config.toml
norm = "rmsnorm"
rope_base = 10000.0
parallel_block = false
extras = ["capped logits"]
init = "trunc"
init_std_qkv = 0.0312
beta1 = 0.95
batch_tokens = 65536
seq_len = 128
MLP neurons of a small language model. Each row is named by its layer, matrix (gate and up: input weights) and neuron, and shows model dimensions 144-239. Each number is 500 + 40 x the weight over its row's rms, rounded and kept within 0 to 999. Numbers have three digits each. A neuron's up and down rows have the sign that makes its largest values positive.
A block is one neuron, or neurons of one layer that tend to fire together. Before each block is what it responds to, as a language model described it from the Wikipedia text at the highest values.

Responds to: Proper-name opening fragments
L2.gate138:505466442504527516414471529544535455508501494441436485582461496407552512479491430472488551449465443533514477545503487468473482457540419527458486494538598556514533523502499523468471481514496487525542554520581538496553469510494546535474509469483519534535499539410553495575461470559523515448
L2.up138:513500505471429572365459551535547550522498470454507495578498521471497451512465497522455468441512490530562520553514456470489445421573364484520440481514528565550477532471502513540501500503468563491509538520545503512547461524503548506487535516453489490472496561394539511470473483513486443514
L2.gate224:442508498544494486556460536535528478537531420535537555515473519511537501470460593517502454495456547485470517500523445514386494561501516479483515448508492395483478528476474515597585480513489491492519491413458551442487469473493496467472501454438471566517507478463514517544516506439537461504
L2.up224:559529500459464505571508439579565470485499470509556464504499499496489538543511492502528496477493501550529510522442494497469464409525445494470499479529500536513541526506442441566599446493548598538604554461499498425518538506538517471481500514421598486483431470482501548498469525535506525464
L2.gate392:459511495474480505431591431503456502478494567537548518544504491498534438431540462473520551524496506482503507525469471520507513473442498540546444427522503487498455563491554515503456401540556444532519561565481499527564458484450496488497526524415475419384479511501468519548467520450537504508
L2.up392:519492558412490464505577460559553515509529520579568457516463506516548498414484432486509551507427523550474455529488456544542476559517526481549454468501512527448500443502499551503457506536594470455483520487538475544486539493452468501515554494471481457449501511562452475488480542420503571502
L2.gate468:441494469473473506513459475489505516575467485514501499523447504462510446490505531470509450504482529549519524454515542444521454533555450453430527458511531498525560490474422541512511523450536524473522476444410523516563400487565459484512472538517494515423470525483491494534493537580543540467
L2.up468:467518437524427454480432527423515515500447512574471487498443521436552466483486449471523526495511513533552520461544494433509436524521498510482478461519499526470560553491468486494500488547510503513524480425465532571504456547542499457550557540548516447528512517500456523520494521606544531504

Responds to: Coordinate degree signs
L5.gate52:518501551471540530486491589508543536466470428511518514492515511583449531524510402492609426483502474480531496435518508479562457531504474486537483502449484564467449480552470493503540517472481477529523487489499501351534465520509522483484528457533461488497457524526403521505514530472513530475
L5.up52:541454506532492419547535478553532450550474481473456485457477532450544531418526515460446514457501495476474527510478499509552554512474504537378492578538471534489501493484547519480475629483424565507506487526498510482563491515484478423529522487506515527483546525521538479452460539508491538533
L5.gate101:536482524494477495487526468559613501463458537447563534485496480413485467515498529544529511484524498555439587456474436488500525492470441479479470482468537545545551548495452505485567499492538522471548494417491521449514499488559514496483482568544502480531463507466489539455498432483528507512
L5.up101:510433472495479471495540641502475521515466482449533453471496515537476467490468493573484507503550465489577477529484531499469529445525484514476543522524442576466486531531583517527455503464547465555505466509444552548468542507450482569488519575490527497446482437438540481529559439430411447539
L5.gate237:443472578470475463459555566471510563483489557493541527447443557544456520430535476486566472483464505537455500532430547510477486483478464491467481508506494591549508565507485528504619576551486434527453426498534477568471538476571442490511542495501485472526480482514533510424526433489467536508
L5.up237:418459520552467527491494441550551580500510464486507472568496472543500492488499496488460555485452419513478542447513501519496459484425502536521479522464512552517580486534500458505432454465489509488491490512477504521464526446563556536531525448490568514481484467499548469489478501516453495472
L5.gate297:458406534496508552486514549506569424473465504375466562467505548472439527576504572495492500526489465535557517517509468532414533513543527490495488522507533559490483559483546489585555493463462424519499466487499532507538543592529513519469496536531506518456497577594428556490483489479509518508
L5.up297:517487568525476509473515561502475519489530421448519488483472462517547520486495498497495475554572526488495500546513484531486550584531445540530500511478503495553540474521461441483521523429473511488495447529548491474511469590539470460479563497527506512472521493523534523533463501535421469487
L5.gate361:464499512475537472527459493528468507499531549515494430469519497470549431487462472503520486437478472457482503541480530507496469536514405506434473496447490408464433517523481503603492428482459411527497546455559491474456524468450483478515523513472508552565564493504455569464516511528433495606
L5.up361:499597555493486473508558518525519484483530501564567495546524513455485476513447602506545520495458495496518536498529473532507517514449417553540493447505467509532444572525565512520518590513495431479555492493517488511527511499456533476480484500540507542577466469463522423559534486475476589453
L5.gate485:499487490547533533535541530503490404478467507494492519534479500530570458529460528563554440412509441568518463508538493500511544514484450562552452607463508565381522583516537521464563553435472500478472501511504461541535485562537524475481501542500431489571525482455519433407539538525494510551
L5.up485:498501524525484465546503486494474447503470484415496380482419541523532574534470495469535462545503498491504426504488531488504451446487452517438507454497542510520546505507523545487551561396454430506498537508483514532471465517510556467471477556519503492530520446464519373487507565529509509482
L5.gate566:506455500516520471497525452543479447462508505483463533515552514447468521460475523417500467486539495619540489515453507464523520397518445544547541482445449554474504496541578505520500513457491401524544482464562520512495511567523526542532526448530468483418479523475557442502412544459411503472
L5.up566:476499482520445507463466473563457559458518508485474449493516523464509565486472410467492495505504484572529470560502536467512525527485468532568542515390501496443510553501512556496559445534442517519507553493539623476510464551434462520563460436466416506530469515521482449551514507473578520518
L5.gate622:469547448512483504551457558493426487443502532514471520432579508510463503487504503566552429503543484434552540551458538530424472463524504467546487523450502531494458504478473469543568495485458506478527516505489416543515557507478481476517581508580556458486454451481524529481573474549455452499
L5.up622:510543487519445527482490578527509503431506496407466504414479546514548512491495468529481432529553480474522520534482578456464475456416549516425554516445529473512464409569522444475501485474502556578475458493498548446482534519416504537451460504544508457486467504565488564493466535517484510524

Responds to: Verb-linking function words
L2.gate1:466536516562547425562479535536471514505443554511502478497473545529471448511494382542545492518486538552436514464476541523493558492564505558516497473453462491494484532509487485456474533497534473488506558519523482556455502459468505486505478532464464519515467590514533417525484479365535461542
L2.up1:501561565484510504518538501542498544450481519498505519415455531515452468532525485483487529578517529566440487515557526454449513469541504532546521483431463486594534529555505523465455567555500521512540521511419499497496624465519537506496484491493454597529478527546538493478545458347491471496
L2.gate8:445525521488455482480480550490460525477527560504499491451457530518465456493555555496504453491491491532542440507580491440431537404589509545465453502519582503445522519572488493558442450496511521474510527501472471538458493500559525489521481505475545508477466527506524508515449484543453516522
L2.up8:540547579466453410497457518530518541500488534428483526517518529521447501470440539522482532508529468522431502413430464571502479444517519480464525474440481478550426424560493547531510524545447545510553538481522467492530511455484463470438501468360457506528474519560563496555458505477505535531
L2.gate486:525506494510528504486525549522397474483517533522489468465496539447463482459571468500513423583464533458516452495502523431482470497451583467567506536527519466518388554579476496439492494518552503443517529435538518506488518532502436464498561493517457484476444521557541460434522495540431516546
L2.up486:570526529553481468491544567426503432395487521497575433502482554474497546531519494475501490492417550445526387424455566476506534517524490543525498476479491516532490475454497534446515470545560424440475524497516477517532516512478452497479577502517489470479404500501602497509533560496496440517
L2.gate653:492552536608545474516525471570592494490518496504554468561577490509477477445517497531533543550528556540461468516472506521480501432525406553567410438465479497485482478501519494439496459564529518465418562467539470544506463585513486542450567489421452470471442501466503501463494495499452547491
L2.up653:484529528541481560469537513503498497466479503546496536482511534529468499503491492525512568534483481534454530448526577558459445573516523466479526474528466496496464502557489428446467532598607487391520487511500493495455542525501494426494566424520483492511461499578544522540497495512430424585

Responds to: Coordinate-string invisible character
L4.gate154:518462441470524564470550535501572517412446569462416495480521549471469480485471490449515481537477483438497469542538433462472519494593559612468561418487542472528451577540469550590525475516518509524457451550459476525573545510424468455494509525412508475534550464552494496469475506468467450479
L4.up154:517388541494523529459553512486565502499472522545519483477449511472452518469583472484508529541477503506480508559484424516533434575563453506388523490446509391450506482468594498545494531488454451497519556517538488469486493499401492439481510463439494486566533469453435520520497499447475521535
L4.gate460:495482495530544481542516495500470596414584537525474452499507485525460499497486574561484454446540523470523404513460545500547493529493495476491533494473462440476431520531464491551524436487569510546509431439487531536478465452488455578471566460441539448472468563429486466494522471505485519572
L4.up460:531533446563455474484461456435563443452485516559511555474483536567578505479528476538463508480445457417497483437465484450473500530515482447430507522445486514484452484429454471490562406544530465465533495468498439390475492498483527538559541537491460534488490578427472525412507489542544458577

Responds to: Token "in" / "In"
L2.gate32:536549485444528536508431469550486586532529551428484481563552499472515566487512525527502470560482428506509490519478461447508497454476446563469545504552532512474473434515521541563455472512476524542465523414506506498472477499502434561479510522471489483598530556503474544572482503552463549486
L2.up32:443475530405562490483530453508502552486454532503520522475514539422524519469488420583464449487456466446500481524534514500472436488468485534457480454474520566498489485467461524513499490588504579493505521442458480461526563500462481492458431544551476558515405575486519500470440491458504496421
L2.gate78:474552512436528479573511509480488539460484507478525542517507553505480470474486503499517556518521610538472463514554504487597487597533542528536495458441531515507481515615436448505468450507527482461539508491405483507486446534474492419455500484443489532519491511456482469552553413450475445530
L2.up78:542569511529492521515505508424485530521470487461462482573495430513541495469546485492519480499504513523485448594455511487592498484469548569550501480472511463509476484470519467505529552454486492450509490444431472507457412457468501447465535488429468544555463448395443517496469510518473473501
L2.gate507:498615513506455475532518577572534487440507528536492534562509486550549461511458509419463432429500562502534449412497552504477518441484472553469462472443438534499459484510519447601515491479453518574485503535509559523486423478523417446486463523472473506534556575487448506530567514473539473470
L2.up507:515564465504502503491521468480524463488559576501592476511502501530492549558485522521563504500556438470480517455451501491536508507494503485539526474471528515464460469515460465517505462515551396503585493553569510526530585441494431527488570560526569524535550472560469494448481525495467519520
L2.gate684:554533540518554542537565474551468472506489492528501472541528453454599455476517537573515459507470435523526556571496507469575513504508452523488467452493442497550558532508486458457487571538516544518470545472511471508498512501524479490521472505516499495472473519480499458488477513485553522436
L2.up684:501492500459530524532489538501510499554499473531558497512545493542574492516498469502498468537513447467544510540473589480486584543535549610442440531554495523488485491527491483599429516533532508525474552537477496557439445496507470520584484488477510503444485445469522472480430424497448393509

Responds to: Surname start after first name
L5.gate103:519540526461591486459575491518521502578520471533480483525425461507514535512457537503510582518531560503558552532546473432467462538533492585531483491471445470499599508486513510480527550495471489522487504501540479491482499456569506474487460477479538542531505532543477576524529513518523458566
L5.up103:574460491502558522456518480468528464481510477554509440466532495531496503575522592501483512526524575580461493561512505505494444578480463545445543450530539462482515511515454437499511474470528473477512535506487485560484500460444442484521537515435418526527462533456417468483492590476444466471
L5.gate112:506467419531497533498548474518491467553522456494483565474436446482447448513480465543560513479474438546566507546522460503527492414516492521526516404531537499458484538619492454520568525534552473496527577586538458471509487484490484456527468525482484499500502525535534549561474528553597466568
L5.up112:453499516470560555547455506449497443563543477492495476464583462460543463498471476460489521487506522482469448461422475485466541554568573565560551524505489442442493510500470481476506492474515425516526503578463521519523475499430444506564489572475499458467504516432494522589447498443546520520
L5.gate244:556472458442577487438568488460509481537460535559475450514550487525513486523496401492500452533477435493533544490499539508488538537541512507456429560480564518521532486475531520485429448539491496441423488567433489526468550481596525506412487470414551471447502490548519479463527553490506504477
L5.up244:452543476461477508419448482429490472464515505561532470501525604516530502531463519441488522468492523492564496546424484457486470432615497514495430527413485470506473478487496431474492451452494519468470519464508506520416467478498498474479509497537478429482466453517478508540484552422495552531
L5.gate283:455494519478507498485503492545501460605394544583526530502523515483512517550472516532564472418567448478559467530493477461520514545539516529453492451482528451486473454540560492513533507590548489536502531488506505561486445521507400572537588453468493423515507512529521501527500510459465457624
L5.up283:455498495460449459437498460477486478558483453558525510503478542479484559499430502546553502553571477570505494460476514449487506469595518446474486485536492425525492481481536520540500522543531505454463524506506496508524472509462438474541439518425470450452509478448474455548562548507544437568
L5.gate356:550462479548429503488514442501469542632477471539576490501524485450448475529429432504513453492581442467507478552489560478514511501574472528510493528569463447517544477512562493545435508434519476493499514455457588464512498527576472518484456451512495565558550610535517440501498470547511526534
L5.up356:510498519527417476542557540500524504544533394463556473537542456558478568475477478489541556478541490484580509580595457531500485453604495551494481467514473461492532496511484508539482494511500541447546583522453467535522459468464446559497548458456418521509499556464507464482495516476453483411
L5.gate437:565577459528542497503508528533488496557445474509497489518507482551499566519466520533524492564467584446530543482534571464481493446539453517460478606469545465477536539512522480500490550449553489375398477458472487501432473459547437452459526539455454509499468496558501507474522458488442446429
L5.up437:479488543562506458479435507472426470492514552532541516435427519463495505401441486483489510542598490440536503560531502537511431433539473467472520566400546566457530507484495496516465549439584485446562570541501516458506436464468452547517466502504423467496520501501487486442513514496437515401
L5.gate475:446491478460478463503496516517516506520490530612490502515467486495430502480457483429472455536573428489583485479437423472388508521538482469504494417471538453430514535475573442424496505459468551512557505563459497496509520478489486453517480555541533488543420488474535441491497500475514601513
L5.up475:444445506479546454484506586523542472504489508457504533487459471508474442478454510508485559452526480538526439518507494515498505478585562507434536503396489497454445511506570505534476412509559524500526549523534530495488400507460523462558481512393498503561465509449438499505470485445414510451
L5.gate619:470568588458453451475471537571527467539504444516548547514478471450467495558511480473520540478590512493540503548466520483566464463565491524488474438485484398583490495499571579542498469534587521503467535570500521509513468536477463535531590484454472486501446528477505480504477545459480510488
L5.up619:490554435495476491539470528442525474593507445491509524528479516495493485492515547498546464406501444489563402492520503493589498508571504448508468429518502472536471508517520500519518559476532491491548548490469480454527464482516499473566516525452510548450577471477490483511455549445446487480

Responds to: Word after proper noun
L5.gate48:545476588435567504527520485558526480534502528529532529478540559438462457493490524498560558447473497471426530585485619552544540528482421508541483475548495470460516441493497442467553532515483504445461451549560534466501472586499486508526552510496464495501517486504569450451511545508417435556
L5.up48:471541564564565506546556448531496533494501530529482534499535559460533501442500529529459493518492551484492548589569432439474510494526455556509574444484474503484520589504520511546485479485451499564481598484510479495554447513516490472487529507456527509557431487472468553429560515488526532518
L5.gate78:442469541494425486480490484470476474509437462494440520496531490485485499577503493477553544577502518452476477479519492597472591440448497457551526530452560487451510566578541493437471474485558546475529500516565429493441501487548493512519473525583509486468457483498573544488491524550436501480
L5.up78:552470463452574526534503531524523508486544449475498488547562417452549498462475532451582535576571547516516516434470514456505478483432524486576430533507545498522501501508515557523495520515535453515370575538490447497468523497510495515557517496531521455530524462519480437471490473493527522513
L5.gate260:489507528513476506471531477486538590491517505571559447498509471486493503554415522549450484549541462456457526472447533537441402531498478467513534505489538503488520523437503478491503491496550510428430508440481484474433519493500450471392555497535460427500521553459535496447440367515543445505
L5.up260:448458450452479500542516523532491590466535517502447459513528482471507559508466522489457513508518455505565471497442549523511504415465502491532526505490571465492458561519460520447541454561519486451469464476504513527492530471563495479470478519431469522512498480486465578446485386562453444556
L5.gate286:565554575479563555473458561542506458427458485435529523507542469462478502547559438458532512483552539485456538463504484525474511507530510476549514491516553479509451541511452502540511448489476528419498436509469513499491562552453488482521507508510488490517461511539513478490465586498533558516
L5.up286:466550484548458503451584523482503540522473565530514499437458488548548472464481584553408444511501573504559540485463544545472536484433502529485490517492529491555528543486493529514474451501483490496531475499503511518550513524481465442536436463436520506474475592547507553566483451491482596502
L5.gate357:526499553524498504520521482550535563527540539452465429420497487450500534400523457438538491511531525495548508510542499458516482521524486543558514494476557540478481492460534464490500522440428409520483555457539522500529468542541461528499470471511472444451460612519528495484531538486487487475
L5.up357:503515528452462479457547558535473531594434493548570511476535508489451535477593539493468527514514495430482532511528446548509505505470472514461535568489506505545507527502545408454492522500501422497452547477519462549483460406479481468422576528487437490501480535505418468526493477478485499523
L5.gate412:545534562463426427466523535516528491513465471500505523441537492474474533512449481495449442521510552501468489488490560587538533524581532573544515453463542496509487552503530532499436488467466514516500464492539553510448495472420429509485534587504465464536469552457511530473547489547478510564
L5.up412:527509511490520483495512450539538462535498532558505520456445502481567500467453568508490478521534499512530533464437431525508486422521495557524468458557557523507597522478491424541555509426515493536489564472518539526490501492470613464541522502484456512559578442512495386446444542468514501510
L5.gate624:505550522469490561423479438522523478527479509521504523434561504554530581477502526527470505456464597521475477547364538509511472496545487523526503516462596527428559560519551525498502399520590494486496494510526503512492507444498520524570511506494533492455472513516466505507516507573446473495
L5.up624:455564490466536523526519515525507503442479466486464490498583550444477536512560498479490497533491494511538509473569485466491483503531457513506563428509508546512467464504548508485479447552513507413450472534471444506461409559456480498463446441489536509536483482480478587493497541459422469427
L5.gate635:559411494511508527427513514525555491499488445521449452503485496593488450497525553481523458484586525522498457513492473482536565484506435532502473531445580459484548550489486575538456456485508454475530555495552480465465506464556506555492481443542473554500513432411465456530543487502471447535
L5.up635:554499440504551500433485506567519555432480506479540498516526508526527493522505532455477519503492522443481525525494473528465526544513520527564522485478510552525518515458484482509450515496540487444416503483535565524562595477460568442520474496478442466534448496552463420485505533408479514492

Responds to: Verb-phrase complement markers
L5.gate29:467530447552436494500500462518426509446549443509573484468497532482533434483465562465488442580501465469472439540489447488505518438453553509544503443506440575512522481474501457520467487561575484469487505506475443520528513535518523450576428480471468551479417480559430552459501572525431532498
L5.up29:454535493526496500555557499466579410398530510457542500464525527513511497511530518476606487455520511449564516507472504485487512464493406590419462493480474495466437573485510571533491521598560494509516518465432509566467508521523512453479524495557529529577538504512462559535532456438524539476
L5.gate138:461441497466565568499532521448444480519502471511503543537494518472534544469466519521510447556489523511473488444470529533559511541542561452570522471495555528511510444474442543556501502471541529445550449516500554482463478453554450506484587460532516571553497485547524485554486557492474586501
L5.up138:401489435498455515578500466562517420521442507466466463476533558477444484518540519469498479605608447479511526512500568536446493555473525491531494525513524419490468511461555431474445551559535523475531582532496520490550533506466516443466446548528486461510503454498538501469478451503490527537
L5.gate173:477463470490468464477497568552538544404480502590522511486477513515549559442541536468503525529473479468453443423552472508485559479576473526583452428543505496414461445540468523548461513493526557476561603577520458504487497511517474411504487449484451500426431473483450554540503488452511485509
L5.up173:422462507543484521546502460493573555525501511399510534459505548528508449504451421416468408531433431488465494486505520500548485458466486454551495459489520541554507453550421443519467561421485516455515431502446529510473494479492526523527459533441504500464483475496552510460590552478488501527
L5.gate185:481487486531489494473427501582525551526527493534476510531518511493522559545502414498554466482587538512387414589484505541566508509516515539577519529518481469481399496602530513442495490528542487493475563519536463548488505487491474445510509484480476513495464474532554518502506468504577504452
L5.up185:485433507493533506449494525510469511493479563494512531573530443543513433478496462513487567543465516496428451487491536490504528548510439501553462483562531521473439495560495408503466466513490495458471490467525535495485592468474504441516529477442456543462473437545523466505523512481485565462
L5.gate227:526482538539524487468452505575482484533544529552509528522477435505490413544557586506498475515540499441456468462491510540486508484473485476474541518490578430521478457470503458529470488482550549499401493482501437559455475531411530531514496519475492555554476539470466516439513553465533515516
L5.up227:522513524520463486485473614555541539537489521484492527490489469536478490447562483530432500515462450469524489485473446478435504517532453509447475579457456564539428471507494499505513535542502540445490488536483486481546497524435465471431486445573463467550482461481480530462531495407497464571
L5.gate303:474510414533528502505522494482496503488493476479455510507595511539516595467473458583522425573520500529477514531506476520403480551417472541413543496459540526426447447539500502495575448496523479529527463422593491512483502501536453508443450503456524546514490507442471522491458485539531524501
L5.up303:455476557486504450524503505524518526542555462445546508490491446469480429452477511465549419505534586496430452554478543479436519505561446552486462533556531412478471462409484485455463492475474578498461482488473533450485528514501537493492596545504434382472484575565522569514509509488537569490
L5.gate309:468453491534538524462487505475532492536521451508563525500500518500470478507526482506569577544528542551454581549531458512509466478480445491443542497413543548524469539475495559545560559460516531466366508471486547466450538479512549490421563554555509477503479555565533491526541477479447577501
L5.up309:421401509458513486479483444568504522461478480462509572508554482482529560515473455464458474448537488454452494473477454537526549477447534490537559460480518521461481521535475573476574491524481516500537568501548440460515416503523496383436539490514498551500492449514479571498456475527502547544
L5.gate337:522478539500563492439463512565521556419473565546525530538521471515498547456544406498475488535530458488487475466454508469419521521479460519476504531498483491487457503583495433511488538429545518466492536533483442472483511475507473431432487407520435543482438471552498476490560493464469481502
L5.up337:458466534527468500542499579553442485459483512415497401533536521498483473469467453526510587551477575486418506459467538503487496420460521465510501482545457496487490526517516503414444457540545503484472515493444530548448515548456540508489514474455461520495524488540495509482582447415470579458

Responds to: Word after a name
L4.gate168:519494516489611496463467514449516535479459547508531424463466534530492508495435408477588483482509538493532549504517524474466459473481501448559535506504506538496582505487450540519451434515538476585576472500562460546478494522519486504540506511469477463516496531462457468521575507452459458510
L4.up168:519526534501520425412452529511530546511477517547554445431476508546462470475479469395499519497523516477540541521445476556494464473482477489474591496453438507504483568521489515539535407517563518518527485511498490539507499476467521470533448515480490495559514496492495512495544461459539420553
L4.gate231:562513493437568490453432602476562507453453514528551462436495560565433483487415508459603421496521507513529536536517567587513593554475463568454481488441527513502490475498525497589478512527583474462584545544469515455503451483447529502547496440472506518493415557445506460516539476474470480496
L4.up231:523483507477493479529507528506462517489478525512560512511518484451548436536405498435495472501492537487575484486457441506487452468586482543470531495527517487513533571532501515470571509565525517479483528431551482477440470477485540545572541547548456490501536523475460509473468523493480410491

Responds to: Surname first subword
L4.gate265:511493500549486485582491437544472495500515412535521498518559528493469453485457484494477560540534403441545522447481522491492429497533462554413509445502562466512483533497508492517487500507529500513530457423469473501538451464429481532566560529477503552499478495551463557539499559490482526544
L4.up265:463534500527508530466439486470480589584481549582553426512561494582468483496451491482601466524531497465524503462480512510514474494499528510450531515435529480538461467634508547538487491512446443573539538508499498503478585471511522442496542608514438480432481539418542509456473467521527524514
L4.gate366:514503463432532554527483492490466465537413431511562461501443585536538543501478518467537539553490510538562437478457483512505499534517422518445487465494545500480473484524574539568558461457522560513506484517455497506444521511436414436476533525468509503430470493562478493549545505552497562508
L4.up366:505448491489493504459491494492521479553457426503494454486525531496524391482480518426571506515511556523560516443481520463446483573535450549511477496455450528513421474481495501468456475465488543520497499547475545499501482457534378519584471581467512430552540457465517510496469457469525534469

Responds to: Determiners opening noun phrases
L4.gate116:435557488498558491480496499462360514520446451589521513457478488463510447556501524491471526533538539553479388467453460521504525510547452493400523471634508516544530491439478575459550452520497553513554490520541544559465525520497503487485566473507552519491492460490529540550526525520563513491
L4.up116:522460549476493491512525572431395537467464495515535456460592467517548527455462502476511473542456474479448452541500468588491461446492559477570519498485508502534464480420449482469504508496526527565486437470471484539551483537531532522509466541581541460544456561544554520529518498522536591535
L4.gate586:417453552580454526449459544500457481553462542562554458511456495494524477474515498504521493493498562423491520497428455570464570432566496447486464528504497523490452555434502497514492515510520522460546591479536506522434507462449492487450487498482427569474496549515447497545492471471552554484
L4.up586:497503410513514570447552415442501555470462553550451483528478560502478525431411448509531496626512482504452542499476517534494476537504496528585440495559531488549491510471441518544583413475548493601540503577523524477510499541582495520532571555501469502482438540553486501531577533528472481504

Responds to: Decimal coordinate degree signs
L2.gate67:515521450532490488549499492621535527571541504439557478509470471512470524495496460475467457497521526573559515523518449492505514456467544572485496536504505538464478509452439441522504437504481541528504539496518566479454441501438502555541486537515563487542501516520509549524451433565512438532
L2.up67:513443458495515494427498502428551580521479530418570525499450553459499496445521566538525412554526537426511499454539494434452543513565474506504490482522453535505521567486518494458492554474437515445430538563496543560444470510548397492435509534475487512526511564491471487520461488524504480482
L2.gate121:458587396547503481523562514495564479512511474491458482500444574520533473487489515523474504475487507437482573526533504468480471442477529541502499513450494503508525583499513402458542463455491488564534524568528488465495520505494471531467369487472440520508495574489495494519453433483497563498
L2.up121:525465547566497512507525434556513471535537491439536484512515544440406491522457507509479524525472611478516528517566466555525512441519474450566545548449535505452505451526492412510453482464506499502571451575454488514453462496526514503507540512509459473491463505515536531494522478483489537497
L2.gate245:502502498519488508481506470516543467467525533457482503513559461503440511506539595480516493508548474482448539565451540521474554466479514487503441555513498590545494505566582491596487505455487596519520507445525521502539445471464498466504436524604493497467538542445528475517490492531556497466
L2.up245:520513522449492530486526425486460533559512490474527499532481519536535495486470555526554462538465555465467540485555440498540500571465498494493544521449515459535589516451529466490454573596465480503483492486534543574480527545505469507405556406483470508503503501540521496517514514501499553489
L2.gate361:529490515516533479501558435483474597515533565484529433497528458544541485485508525472494548503569472489437524482580531523501500506492558560495504525544585489520517534525543463404461479484534461507524474476458482530426550454501443504519496524487537537532436518507521484527552512461412524386
L2.up361:540488497594536524420532452434471481512515523550552479519495468516513478513492477478577504480535473546466544433583537516562518514517531527537523517486575450524518518437550574457450501476509513445504474485444566544410570566491556479553431521539509534506521526537504490535541467495473540415